Weights of a small GPT-style language model, trained from scratch on English Wikipedia: 10 layers, 136M tokens.
MLP neurons of a small language model. Each row is named by its layer, matrix (up: input weights) and neuron, and shows model dimensions 32-127. Each number is 50 + 12 x the weight over its row's rms, rounded and kept within 0 to 99.
After each neuron's rows, "fires on" lists the tokens most often at its 100 highest values on Wikipedia text that the model never trained on. A number after a token or word is its count.

L2.up98:56 33 60 73 68 40 60 48 69 55 42 32 70 68 42 28 45 41 58 52 42 50 67 58 48 47 53 53 69 68 46 50 38 47 48 58 36 54 66 63 52 50 46 47 42 70 73 56 37 37 56 50 56 45 61 52 63 50 62 63 59 57 42 42 48 38 64 61 48 36 70 54 68 45 44 50 59 48 25 29 42 39 42 59 54 57 50 57 63 36 45 65 35 46 43 73
fires on: "\n\n" 36, ")\n\n" 8, " an" 7, " high" 6, " a" 5, " the" 5

L6.up85:48 61 50 37 64 56 36 65 63 74 43 39 54 57 51 64 54 32 52 39 18 50 51 49 67 59 61 56 64 47 61 38 43 67 53 53 45 41 71 68 25 49 33 50 70 41 57 44 59 60 75 54 72 32 38 58 65 63 63 38 41 44 68 54 56 41 46 56 53 44 40 54 56 46 43 48 53 65 65 52 50 53 66 53 63 70 47 77 69 57 55 57 42 61 53 62
fires on: " |\n" 91, " \"" 5

L5.up673:31 36 54 38 44 44 62 44 51 55 51 63 67 53 31 53 26 56 40 68 38 87 41 39 56 48 60 43 56 30 58 49 48 62 48 41 31 45 27 43 49 33 36 59 42 34 45 61 36 50 62 53 49 32 60 58 52 50 58 63 39 46 43 46 41 62 19 47 72 48 52 36 54 43 33 34 50 41 45 50 47 48 52 54 66 34 40 35 50 44 60 65 36 41 48 57
fires on: " st" 40, "st" 9, " the" 6, " St" 5

L6.up445:65 27 67 23 35 49 36 68 68 47 49 48 23 47 33 51 57 50 54 45 55 57 47 40 51 47 39 63 44 62 55 31 42 61 55 51 49 71 62 27 41 53 47 45 35 56 64 45 59 40 53 26 39 62 51 35 46 49 62 29 43 54 36 59 35 65 29 56 50 50 46 19 71 47 58 63 39 60 49 63 45 52 57 66 46 63 45 59 67 36 55 50 52 36 38 57
fires on: " first" 27, " only" 13, " over" 11, " of" 10, "\n" 5

L6.up59:62 47 58 60 17 47 48 64 64 59 42 63 57 43 37 38 19 57 29 52 43 35 50 57 29 42 45 56 56 57 52 65 44 22 53 49 55 60 69 53 61 47 28 54 45 46 34 37 32 33 49 58 59 60 41 47 50 58 37 33 51 37 47 42 66 55 41 34 56 42 35 63 70 50 64 34 68 35 63 40 38 51 53 50 46 61 52 47 57 48 54 32 73 23 53 71
fires on: " ch" 32, "he" 11, " profess" 5, "st" 5, " (" 5, "hem" 5

L2.up643:61 52 63 49 48 62 47 57 48 49 37 25 69 43 56 62 55 63 50 47 47 43 51 52 52 29 21 56 66 50 38 41 69 73 29 62 61 65 45 54 58 53 47 50 55 65 61 34 53 75 53 47 46 60 60 57 49 44 32 41 46 45 66 46 31 61 57 49 42 54 35 41 49 60 57 48 57 36 46 52 33 27 48 46 65 47 56 62 45 56 56 61 58 43 38 51
fires on: " of" 72, "al" 12, " " 5, "o" 4

L5.up403:54 29 55 59 65 35 43 49 60 74 43 51 50 44 52 31 51 47 34 40 50 48 43 40 69 54 35 58 47 39 66 65 44 54 66 62 38 39 47 39 54 30 64 48 84 45 43 39 50 30 54 61 76 55 49 51 54 44 63 57 57 29 61 56 56 34 49 38 32 41 58 67 66 51 39 43 50 30 70 58 27 52 54 66 37 53 58 59 43 77 34 53 60 42 54 45
fires on: "o" 22, " United" 16, " were" 7, " City" 5, " Republic" 5

L5.up66:38 28 47 39 39 65 27 37 47 53 48 60 48 85 42 38 43 54 32 64 53 65 56 50 38 41 57 60 65 42 50 57 37 32 40 57 33 63 41 67 54 48 27 47 67 64 34 42 47 45 44 51 58 52 53 56 48 56 63 61 47 35 50 52 53 51 34 38 53 57 48 39 42 50 56 52 50 51 62 75 66 48 63 27 54 54 45 50 56 49 38 75 63 46 58 50
fires on: "t" 18, " rest" 9, "st" 9, " |\n" 7, "ort" 5, "ective" 5

L6.up529:48 56 66 64 47 59 54 68 70 61 55 53 64 59 21 48 61 56 39 33 64 51 23 52 83 50 50 63 55 53 56 31 70 56 61 60 41 46 54 66 59 25 52 44 35 51 61 52 53 26 30 62 75 45 41 49 81 50 47 38 42 40 48 52 49 49 34 56 33 33 66 61 57 47 48 48 58 53 59 52 47 55 61 48 36 48 47 40 44 70 32 66 52 62 44 28
fires on: "ed" 38, " first" 8, "ted" 4

L6.up138:52 57 58 51 43 35 77 42 48 48 67 41 38 47 48 33 45 38 40 45 59 58 28 55 52 40 49 35 43 52 35 34 46 74 60 44 28 59 48 51 41 38 45 56 56 67 52 73 40 45 64 65 50 79 44 48 52 54 53 40 61 39 32 46 40 65 48 66 46 61 45 54 61 43 29 58 56 27 39 60 43 58 33 41 64 37 50 57 30 65 67 52 54 53 36 45
fires on: "ly" 18, " res" 9, " is" 8, " later" 7, "ively" 5, " was" 5

L2.up95:59 71 53 38 55 62 51 65 60 38 46 50 49 65 47 46 46 64 38 46 54 56 39 35 61 41 53 38 55 36 66 50 58 48 32 63 46 58 44 38 50 34 56 57 60 56 46 61 58 44 54 53 30 56 54 42 36 54 49 54 67 50 27 49 59 38 65 37 54 38 60 29 41 63 61 54 59 65 45 66 48 65 51 20 26 38 49 30 55 58 46 43 47 40 73 44
fires on: "ly" 23, " including" 12, "ely" 11, " of" 10, "ve" 6

L2.up145:61 50 49 62 50 77 50 62 31 44 52 34 43 38 34 43 39 51 34 25 30 55 70 55 47 43 54 50 27 80 53 45 43 60 44 41 46 49 46 30 48 41 61 35 47 57 53 62 43 61 38 49 51 52 43 53 49 63 60 48 70 47 45 37 56 45 54 56 22 57 53 46 45 52 47 46 69 67 26 41 55 37 38 54 53 36 75 48 40 51 32 50 53 51 43 43
fires on: " (" 47, " may" 17, " /" 6, " or" 5, "%" 5

L6.up635:61 53 64 46 69 45 39 57 70 55 57 42 32 70 41 49 63 46 61 37 59 58 33 41 40 25 57 47 64 32 45 64 36 47 48 42 51 82 56 35 55 60 50 57 53 47 40 56 64 37 68 54 24 33 47 69 55 68 59 48 64 40 54 40 51 53 46 51 18 56 63 60 41 58 57 56 51 53 48 57 58 44 61 26 54 66 34 35 56 54 61 38 51 40 32 48
fires on: " a" 25, " d" 17, ":" 7, "-" 6, " e" 5, " |\n" 5

L6.up424:51 60 61 57 68 08 36 46 74 61 48 43 69 69 30 53 51 55 35 36 53 32 25 58 42 56 65 42 33 51 52 56 53 75 45 66 42 50 57 45 44 49 41 51 56 54 41 45 61 49 73 45 51 63 52 53 59 63 58 63 40 41 58 40 38 55 55 49 51 42 40 52 57 45 63 60 27 60 38 71 46 47 67 58 70 60 74 46 64 44 59 58 45 40 22 55
fires on: " |\n" 74, ")\n" 4, " the" 4

L6.up218:58 29 39 43 52 51 53 43 34 54 48 59 53 55 52 50 68 33 37 41 63 48 38 64 64 39 47 63 64 56 63 48 61 47 50 69 52 56 55 57 31 43 56 39 60 37 40 48 50 72 34 58 53 53 47 39 23 34 39 49 66 55 62 52 51 43 50 36 66 76 54 51 56 62 24 49 64 36 74 65 41 42 41 50 36 40 40 65 65 59 43 49 32 51 60 62
fires on: "." 43, " is" 20

L2.up607:40 62 45 28 40 63 88 56 55 62 35 60 58 81 64 48 67 57 50 64 38 65 18 43 39 38 39 27 67 47 66 55 47 58 45 54 78 75 51 55 43 65 50 58 44 39 46 55 40 38 33 55 56 52 36 77 29 47 46 54 53 47 44 49 75 70 55 49 73 70 48 53 56 64 44 33 38 52 45 52 51 79 47 43 52 56 42 51 48 52 38 45 38 55 43 59
fires on: "s" 39, "ll" 6, "ol" 6, "ice" 5

L5.up535:29 44 36 50 41 60 49 66 52 54 40 55 42 47 27 57 53 60 46 56 59 36 45 45 55 72 26 39 49 51 46 55 25 35 42 54 62 41 59 48 65 44 57 46 43 39 53 70 52 07 60 46 75 46 48 77 50 49 62 77 69 71 49 52 60 73 42 38 58 61 67 40 59 44 43 56 49 51 41 51 46 45 57 54 53 53 58 48 38 29 51 31 70 52 40 64
fires on: " the" 44, "m" 8, "D" 4, "." 4

L2.up484:36 31 42 29 60 52 49 49 72 54 48 61 45 49 67 58 62 62 54 51 76 59 41 65 68 47 45 49 42 56 56 70 57 51 50 45 61 33 54 75 52 70 40 58 45 48 48 40 33 46 39 43 56 62 52 51 29 35 55 60 60 65 63 27 57 42 53 63 56 40 43 61 38 66 58 74 27 50 43 48 62 61 64 50 65 40 49 29 52 46 52 56 39 20 51 26
fires on: "ed" 17, " made" 13, "ps" 10, "iving" 7, "ive" 7, " called" 5

L5.up575:65 49 71 47 48 48 71 39 22 53 68 51 60 47 53 51 42 61 16 37 50 48 50 60 56 40 35 31 44 48 76 56 44 48 43 45 58 56 48 76 46 21 70 47 43 51 54 82 25 48 40 64 51 40 69 58 50 33 51 56 67 64 52 38 49 61 65 65 47 45 39 39 45 39 42 44 20 53 39 58 60 61 39 54 50 62 46 49 36 51 68 32 58 58 31 54
fires on: " would" 26, " will" 12, "," 10, " they" 10, " to" 6, " also" 6

L5.up305:44 63 61 47 50 13 46 44 43 55 48 65 31 52 47 37 59 22 80 60 48 51 60 65 55 53 26 56 52 41 70 69 40 52 60 46 44 39 48 50 62 51 56 57 46 32 42 35 40 58 55 24 53 43 60 53 51 70 36 42 39 50 37 37 52 52 57 62 65 59 64 54 26 63 53 68 49 66 43 47 60 42 62 47 35 51 68 37 54 63 37 44 43 62 35 52
fires on: "it" 20, "uk" 14, "im" 9, "CA" 7, "erg" 5

L5.up268:30 43 68 49 39 60 30 51 51 44 67 48 47 86 52 51 44 44 33 67 69 56 52 28 48 47 57 42 54 47 38 75 51 47 43 47 28 58 69 52 70 47 37 40 40 68 56 70 48 35 54 66 52 56 43 50 31 83 68 44 55 36 39 42 51 55 42 48 56 25 48 62 50 53 42 48 45 46 39 54 58 47 63 68 67 66 29 46 36 31 53 30 54 42 45 46
fires on: "at" 25, " L" 10, "umber" 7, "ts" 6, "l" 5, "it" 5

L2.up539:46 65 44 36 54 60 59 43 69 37 41 64 45 38 41 56 37 52 47 68 41 43 34 46 58 54 53 46 88 57 56 35 68 40 44 34 61 63 31 34 46 38 31 59 55 42 17 54 52 76 54 58 59 31 71 24 64 56 22 43 61 43 32 48 49 51 47 46 60 48 58 28 70 61 60 31 75 52 55 52 57 58 43 45 52 57 45 39 43 52 59 50 37 53 36 39
fires on: "ly" 18, " also" 13, "en" 6, " his" 6, "er" 6, "ely" 6

L2.up323:62 54 47 54 60 51 61 71 57 65 39 54 29 48 53 61 46 75 49 54 39 42 41 55 52 52 32 60 38 67 49 51 65 54 38 40 59 50 43 43 59 67 82 43 48 50 57 75 42 33 51 57 65 50 55 41 64 27 82 58 67 56 48 31 79 40 24 66 53 47 51 62 63 43 33 46 66 47 49 58 31 56 60 41 24 47 64 54 27 54 67 71 37 49 51 45
fires on: "ip" 15, "." 12, "ic" 8, "ric" 7, "et" 6, "ing" 6

L6.up279:33 67 44 32 43 23 37 39 68 55 57 49 42 26 46 55 59 45 59 75 43 53 42 57 60 43 56 58 71 65 52 48 26 52 34 56 44 67 52 59 55 53 46 41 63 45 50 67 43 54 53 29 76 23 53 53 43 38 59 50 52 63 54 33 40 43 56 60 49 26 53 09 52 58 71 54 52 47 47 49 43 49 53 61 38 49 55 42 59 52 32 47 50 46 37 39
fires on: "it" 40, " Website" 10, "im" 7, "et" 5, "il" 5, "om" 4

L2.up612:38 66 56 54 54 25 42 69 55 44 61 43 45 43 32 64 65 40 35 53 78 69 47 38 74 44 58 50 60 55 40 50 48 35 34 62 26 53 27 75 33 61 53 35 49 71 40 57 60 42 47 52 51 54 52 63 66 53 32 57 45 46 56 50 41 46 51 26 48 55 65 50 32 40 55 71 37 50 43 76 49 51 47 53 41 54 39 60 48 50 40 72 47 41 40 64
fires on: "ater" 27, "ing" 16, "ed" 10, "born" 10, "orn" 5, "own" 4

L2.up480:48 41 41 48 55 43 24 46 54 78 25 50 55 32 47 60 63 46 37 48 30 72 54 28 56 54 50 51 44 50 49 54 57 66 47 25 63 69 59 37 40 52 34 42 67 45 34 55 47 50 58 61 42 87 53 52 43 64 37 47 62 43 22 57 47 66 43 52 50 67 44 61 68 42 39 39 72 64 45 47 55 36 46 45 58 31 53 53 52 62 51 62 39 75 41 66
fires on: " between" 24, "y" 15, "rom" 8, " of" 6, "any" 6, "ween" 4

L5.up280:32 38 67 45 45 42 28 40 56 55 72 43 57 16 48 47 43 78 30 48 40 71 44 42 48 42 42 55 43 37 66 66 48 30 52 53 49 50 38 56 50 51 64 73 51 49 43 59 30 44 61 70 44 37 50 51 37 73 58 38 64 60 72 51 45 65 37 57 48 50 55 74 73 62 77 48 29 41 59 63 32 48 58 45 45 34 73 39 62 31 50 59 59 31 35 48
fires on: "–" 26, "b" 12, " (" 11, "st" 5, " " 5, "ber" 5

L2.up608:53 57 37 48 54 58 62 45 64 55 41 32 51 77 53 33 56 73 41 52 32 62 29 43 39 52 36 50 63 50 35 63 35 50 53 74 58 52 50 55 43 38 48 37 51 40 41 65 43 27 55 40 54 42 36 57 69 54 56 38 64 73 50 66 50 46 51 47 47 50 73 47 54 45 50 45 42 54 43 33 49 72 45 33 51 42 43 51 41 41 55 43 48 51 14 64
fires on: "\n\n" 40, "l" 9, "ed" 8, ")\n\n" 8, "in" 8, " grand" 5

L6.up416:57 39 45 32 52 47 59 64 51 47 49 39 30 48 21 62 42 50 51 60 32 55 74 36 23 58 58 14 29 60 58 51 47 52 37 64 45 43 45 69 71 36 46 38 47 40 61 50 33 48 38 31 60 46 57 49 61 47 56 71 55 74 51 44 43 25 40 50 48 63 73 49 64 42 46 67 60 60 62 33 45 44 42 39 41 34 57 61 49 50 39 63 38 56 59 42
fires on: " the" 18, " his" 12, " or" 9, " and" 8, " " 7, "E" 5

L5.up301:59 66 59 50 52 54 53 40 61 67 47 51 51 72 42 42 61 66 27 44 53 61 50 53 57 46 51 60 46 65 35 39 48 55 28 57 58 51 45 39 56 59 55 33 51 58 34 52 29 36 64 63 31 51 43 63 48 27 27 36 50 59 50 70 42 28 44 40 38 49 35 48 53 37 52 50 38 32 42 55 38 51 71 67 41 37 60 36 44 44 67 58 59 39 55 46
fires on: "h" 28, "p" 13, "m" 12, "c" 5, "re" 5, "w" 4

L5.up449:73 48 63 30 45 61 49 39 34 69 30 61 40 48 55 29 43 39 57 43 33 53 53 64 45 49 40 61 51 50 47 43 44 36 49 19 66 47 45 55 55 42 66 59 39 60 62 49 21 57 68 69 52 75 49 44 55 61 58 49 25 56 42 45 50 45 52 67 63 34 51 41 35 33 63 59 42 61 56 66 29 77 63 49 52 48 49 34 73 54 76 34 57 47 39 58
fires on: "," 42, ":" 7, "ves" 6, " a" 5, "u" 4, " |" 4

L5.up385:57 64 62 57 62 46 43 18 59 45 42 53 77 22 48 49 33 51 31 54 31 72 53 47 38 49 34 59 46 37 53 48 47 59 41 35 61 61 63 47 78 55 63 70 60 46 22 49 38 37 65 60 57 59 50 58 48 32 33 47 47 36 47 38 59 51 27 46 61 46 31 58 43 42 44 79 43 53 29 59 54 57 74 39 32 47 44 38 51 47 40 24 71 56 59 50
fires on: "ou" 18, "p" 17, "an" 8, "ad" 7, "re" 5, "on" 4

L6.up526:71 44 60 27 46 65 39 43 36 63 41 35 35 73 27 51 51 35 43 50 50 42 66 32 50 55 60 55 74 60 64 39 67 48 39 43 42 46 66 64 40 41 61 35 57 36 47 31 61 48 60 38 54 48 70 42 59 65 43 48 72 45 43 39 36 60 37 57 35 43 48 59 61 52 29 52 53 38 58 56 61 48 52 86 50 41 35 69 57 68 50 50 64 28 43 38
fires on: " |\n" 19, " most" 11, " La" 9, "ac" 8, "ir" 4, " C" 4

L5.up173:60 63 36 44 64 38 37 74 61 60 40 50 59 28 48 59 54 40 37 62 76 65 30 48 46 50 63 58 52 50 55 43 45 59 61 58 52 73 59 64 58 65 63 45 67 63 55 34 46 61 48 54 52 56 50 46 67 41 29 58 34 45 47 43 40 44 43 53 44 27 42 46 53 46 67 59 59 43 56 71 34 47 63 36 26 53 33 34 41 37 37 20 67 48 63 66
fires on: "ed" 17, "t" 13, "ish" 8, "at" 8, "ing" 7, " run" 5

L5.up579:54 42 71 52 36 52 57 68 74 51 59 52 38 74 37 34 40 51 55 39 27 57 49 54 37 47 30 46 40 47 67 47 32 68 27 44 65 47 50 67 68 45 49 43 55 66 42 57 28 38 42 38 13 46 59 52 52 43 59 46 72 56 49 53 54 51 53 62 46 46 53 37 49 54 38 66 54 60 46 38 58 44 55 67 56 26 64 38 58 70 29 80 48 38 25 50
fires on: " and" 55, ")," 32, "," 9, " or" 4

L5.up238:20 65 51 52 45 58 54 51 66 39 29 50 53 47 24 49 79 40 53 51 45 40 55 59 51 39 50 50 26 61 49 57 66 63 58 49 49 39 56 79 35 48 26 56 37 50 52 41 22 58 56 47 47 56 72 45 47 45 52 71 65 35 32 55 50 47 23 58 36 54 53 51 46 50 55 40 49 74 75 37 35 48 49 49 40 48 64 43 61 51 40 56 55 58 46 33
fires on: " his" 21, "on" 17, "an" 12, "n" 11, " first" 6, "en" 5

L6.up273:68 33 57 48 50 74 49 37 63 70 48 63 73 62 49 35 52 61 47 40 60 49 26 59 26 40 76 50 35 64 51 51 59 58 50 28 48 59 90 28 45 46 71 43 46 70 55 41 41 36 66 42 64 40 39 34 36 50 52 38 58 64 38 73 36 62 52 53 45 48 45 55 76 50 37 45 67 48 66 59 54 41 32 52 63 55 63 48 36 39 51 44 60 49 64 53
fires on: " of" 25, "le" 16, " |" 8, "el" 6, "at" 4

L2.up342:61 48 52 59 35 47 40 47 50 69 42 53 49 51 31 61 52 49 58 46 44 50 44 60 38 58 37 53 47 54 38 53 55 49 73 48 32 79 58 28 55 53 37 57 42 36 60 70 53 40 37 50 59 40 58 50 51 42 71 62 51 42 57 59 69 60 56 62 59 34 50 36 36 65 48 40 54 57 41 67 46 48 58 50 58 48 14 66 27 53 47 45 48 37 36 50
fires on: "." 67, ":" 9, "!" 6, " /" 4

L5.up701:33 42 65 75 43 42 40 53 52 60 55 46 43 66 34 37 42 40 49 68 67 55 63 47 52 44 40 43 40 60 63 42 60 57 47 62 44 54 60 45 60 63 66 51 42 66 27 68 27 47 54 51 48 51 54 37 36 67 64 46 47 36 55 46 50 39 44 68 49 50 45 33 60 37 34 60 70 52 64 42 62 55 31 36 52 27 47 32 39 59 16 50 66 47 30 51
fires on: "l" 20, "m" 10, "im" 9, "it" 7, "ort" 6, " |" 6

L2.up507:64 52 55 63 51 57 39 40 50 42 39 48 37 54 50 62 52 45 53 41 64 69 38 64 68 33 29 51 45 66 52 71 51 64 57 35 52 52 49 64 51 36 76 35 59 63 30 53 49 39 31 70 51 41 63 69 60 40 48 72 36 43 49 32 46 83 46 45 41 53 45 51 31 29 42 46 57 39 62 64 47 55 55 33 60 23 66 60 62 37 47 30 52 64 44 42
fires on: " them" 17, " −" 17, " they" 12, " +" 12, " n" 11, " to" 9

L6.up217:56 53 44 43 50 64 38 50 46 50 54 39 47 71 48 47 66 54 30 56 27 27 41 61 48 53 58 32 56 84 45 38 38 39 37 59 37 63 37 47 46 42 49 60 39 58 65 45 68 56 70 38 57 34 35 69 31 72 48 56 63 44 52 54 64 50 34 62 34 39 38 57 56 35 65 55 68 55 24 43 73 37 43 71 46 48 45 54 50 79 14 19 39 40 52 71
fires on: " In" 27, " S" 15, "in" 10, "t" 5

L2.up406:38 47 43 62 43 62 65 47 51 54 70 59 41 38 26 34 52 49 45 45 45 44 61 77 72 28 50 49 61 52 47 55 55 52 64 67 49 50 47 49 45 48 44 51 75 83 62 59 56 52 58 69 37 46 60 48 66 70 41 57 42 68 53 51 62 34 46 35 67 50 53 41 59 60 57 65 43 40 45 56 56 54 67 45 65 44 67 47 46 65 43 41 55 63 56 31
fires on: " " 49, "s" 9, "ar" 8, " of" 8, "d" 4, "und" 4

L6.up251:59 55 39 38 60 56 45 34 30 82 29 40 55 61 43 48 58 54 57 48 56 78 39 59 30 52 51 52 26 43 52 34 40 81 44 41 53 50 46 40 57 54 38 50 55 54 52 49 30 58 46 37 41 39 40 48 45 70 45 59 47 47 70 45 55 46 72 68 39 33 61 48 47 44 44 28 50 53 60 80 47 48 41 64 48 56 61 29 46 65 60 50 48 80 60 51
fires on: " to" 26, " from" 13, " near" 7, "le" 4, "ft" 4, " up" 4

L6.up28:51 34 58 66 36 67 73 44 41 23 38 51 49 40 63 73 45 65 39 64 61 47 31 61 48 32 70 39 45 52 62 58 62 59 66 48 43 56 48 42 50 53 55 50 64 65 45 31 53 38 58 66 75 52 51 69 18 47 54 63 52 56 49 53 51 34 56 40 54 57 26 58 49 54 70 18 63 27 57 38 40 44 37 54 30 31 57 51 72 44 69 30 31 40 56 37
fires on: " of" 18, " by" 12, "hen" 8, "h" 5, "g" 5, "ad" 4

L2.up553:50 49 44 34 55 66 54 65 56 41 36 44 71 66 64 53 46 54 78 56 60 60 43 66 50 46 48 50 40 52 47 61 34 33 42 55 29 59 50 32 68 49 22 39 51 36 36 52 49 55 45 32 46 48 42 51 63 36 64 52 63 67 54 58 54 48 52 53 52 44 42 37 53 88 66 50 47 43 49 36 52 54 74 33 65 33 43 31 48 46 45 54 48 22 46 58
fires on: "ated" 12, " that" 11, "a" 10, "ed" 10, "1" 9, "iving" 8

L6.up439:60 69 49 46 49 58 50 39 50 45 35 42 37 75 47 30 49 44 66 65 41 50 55 54 36 69 37 63 42 55 68 32 43 35 71 53 44 46 50 59 52 45 54 35 53 54 54 49 35 47 50 50 43 63 52 51 55 46 35 46 42 40 37 63 43 65 47 56 70 68 35 49 41 55 47 79 46 71 57 40 29 69 25 53 55 49 66 58 47 53 61 58 55 39 41 17
fires on: " |" 46, "en" 26

L2.up687:40 66 55 58 25 48 49 60 86 51 55 51 60 39 53 52 54 61 52 44 67 52 46 51 40 44 50 51 33 59 55 48 67 37 50 49 53 44 62 58 39 52 49 54 29 53 37 45 57 21 52 47 86 66 40 34 54 51 50 75 69 53 59 61 27 49 76 55 37 47 41 51 53 51 46 42 59 32 55 67 63 56 72 67 60 51 27 34 63 55 14 72 55 69 40 39
fires on: "ed" 21, "ing" 12, " such" 11, "ick" 6

L5.up408:64 70 85 57 60 46 54 54 38 53 41 61 51 64 53 54 60 61 54 52 39 37 32 40 34 47 56 70 65 59 35 44 49 55 73 41 41 58 56 43 51 69 39 28 43 66 30 42 43 44 39 45 80 47 37 81 54 57 46 42 54 53 61 35 54 50 31 52 74 51 43 35 48 36 36 54 57 43 37 71 54 75 49 55 51 41 32 52 56 47 54 48 50 50 34 62
fires on: " there" 24, " of" 14, " $" 6, "." 5, " over" 5, "_" 5

L2.up592:40 64 53 44 50 68 57 46 59 46 54 68 53 37 32 56 54 31 50 59 53 40 46 50 51 54 44 86 42 53 51 50 58 42 37 73 50 67 46 56 30 63 36 61 42 59 60 58 45 27 53 68 77 27 40 65 45 34 54 64 53 21 40 38 39 49 44 58 78 55 64 32 56 54 35 57 53 67 45 42 58 46 52 45 55 51 32 43 57 39 61 52 60 27 29 46
fires on: "." 98

L5.up299:49 46 47 57 60 54 48 76 52 48 39 44 50 45 68 68 45 33 45 49 63 55 59 49 50 52 66 41 48 54 62 64 43 46 25 69 37 64 36 63 34 45 42 59 56 61 40 47 53 47 69 67 39 58 67 49 60 24 47 68 52 34 51 37 24 35 42 32 66 54 80 58 28 46 72 38 51 43 39 39 40 44 72 56 72 39 67 36 49 42 55 44 55 23 47 45
fires on: " be" 20, " gu" 10, " Gu" 8, " con" 7, " re" 5, "u" 4

L5.up76:63 29 54 64 64 60 19 61 50 48 33 28 38 57 38 59 58 60 48 43 48 48 38 36 26 53 46 68 70 31 60 46 52 51 58 51 42 64 42 36 54 56 21 44 49 73 53 75 40 40 58 42 34 45 68 35 53 69 54 61 51 69 39 52 46 62 41 46 38 56 77 38 55 69 39 34 50 44 60 67 42 50 55 69 49 63 58 54 40 42 40 66 53 48 40 73
fires on: " of" 70, " |\n" 13, " at" 6

L6.up72:44 46 71 61 52 32 64 55 38 51 28 61 31 42 31 29 35 50 54 57 45 60 39 40 28 71 49 57 55 51 79 72 57 53 51 29 57 55 29 45 69 48 41 35 49 61 45 43 34 52 64 66 70 27 59 44 40 47 31 69 46 38 59 70 55 37 41 58 52 53 47 53 46 52 49 38 63 48 46 41 65 53 64 59 40 56 57 38 40 57 30 57 43 76 45 56
fires on: " g" 18, "ab" 9, "ib" 9, "if" 8, "on" 8, "ran" 6

L6.up547:37 55 45 55 52 53 51 58 54 47 20 54 49 58 22 40 42 30 68 73 61 41 39 37 79 67 64 55 57 41 47 50 69 48 39 54 53 78 47 35 55 50 52 61 47 34 42 47 48 50 45 71 47 42 61 68 55 36 55 45 61 61 39 59 63 36 40 42 43 50 82 48 47 48 24 55 65 38 41 67 38 49 53 44 47 55 77 52 39 57 52 46 52 65 50 57
fires on: " " 35, "." 10, " %" 6, " of" 5, "0" 5

L5.up477:44 33 68 42 38 60 45 45 63 48 56 55 55 49 45 43 48 22 56 58 54 48 47 25 75 49 53 40 30 60 55 41 44 55 52 75 37 53 92 44 38 30 54 36 35 48 49 22 51 53 56 88 56 52 44 44 49 54 44 75 67 51 58 68 38 43 30 49 21 70 41 54 62 61 44 46 49 52 48 58 68 44 50 61 67 45 61 55 43 49 35 38 60 52 42 36
fires on: " any" 15, " most" 13, " one" 10, " some" 10, " many" 7

L5.up679:53 51 59 51 71 53 31 60 57 31 42 45 55 66 46 14 51 68 50 40 36 62 44 61 69 47 51 52 31 57 59 54 41 42 34 36 58 37 51 81 56 61 53 60 64 72 40 38 53 37 61 62 59 45 48 45 74 67 51 55 70 37 54 45 42 56 38 71 57 35 39 50 46 45 48 61 67 47 42 44 33 46 58 48 68 58 37 61 50 63 37 54 59 53 57 68
fires on: " an" 26, " a" 20, " I" 7, "or" 6, " (" 5, "od" 4

L5.up692:34 46 48 43 51 51 47 44 43 33 50 36 39 50 58 58 55 47 49 37 68 53 60 37 51 47 47 57 55 40 47 57 34 59 47 32 57 38 59 54 54 41 51 68 41 54 66 64 34 56 52 58 48 45 61 79 36 66 62 41 58 75 65 46 51 70 55 50 67 51 34 66 32 67 58 53 46 47 51 72 31 47 64 41 52 48 79 42 69 37 51 64 47 43 50 46
fires on: " and" 24, "ic" 9, " that" 7, "ad" 5, "ian" 5

L5.up363:47 33 41 35 52 58 49 64 49 41 51 47 41 51 54 36 47 29 32 56 36 50 62 52 39 35 39 50 47 62 31 53 56 54 67 54 49 46 54 61 59 37 28 60 53 54 45 43 27 29 55 56 52 56 39 32 39 52 51 54 53 52 27 49 35 50 67 50 33 54 68 61 16 32 59 63 63 44 37 39 42 32 56 48 52 57 71 55 40 46 45 51 61 42 55 48
fires on: " and" 24, " /" 13, " or" 9, ":" 7, "c" 6, "ic" 5

L2.up397:53 51 63 33 59 58 37 71 49 37 41 61 41 71 38 35 47 48 45 73 48 37 74 60 54 23 52 72 58 55 60 69 36 47 38 71 60 52 51 60 53 36 63 55 52 33 49 39 45 46 65 48 44 46 51 48 59 42 53 46 42 36 53 36 34 44 53 36 44 44 54 33 50 49 51 66 65 45 67 39 50 64 68 53 39 62 33 71 56 55 35 29 64 69 57 41
fires on: "an" 18, "ual" 12, "p" 9, "ep" 7, "ph" 6

L5.up446:36 45 71 51 75 60 66 45 35 46 40 51 36 47 52 56 68 56 36 37 67 54 51 63 73 44 47 47 41 63 73 45 46 44 56 60 30 69 61 73 29 50 54 41 44 17 43 46 58 50 64 54 50 46 42 36 44 30 36 46 68 38 47 70 55 36 47 62 40 30 57 54 51 40 60 35 47 27 65 57 24 63 43 60 57 53 41 52 53 57 34 46 63 40 63 64
fires on: " not" 17, " was" 10, "as" 7, "st" 7, " is" 6, "ably" 5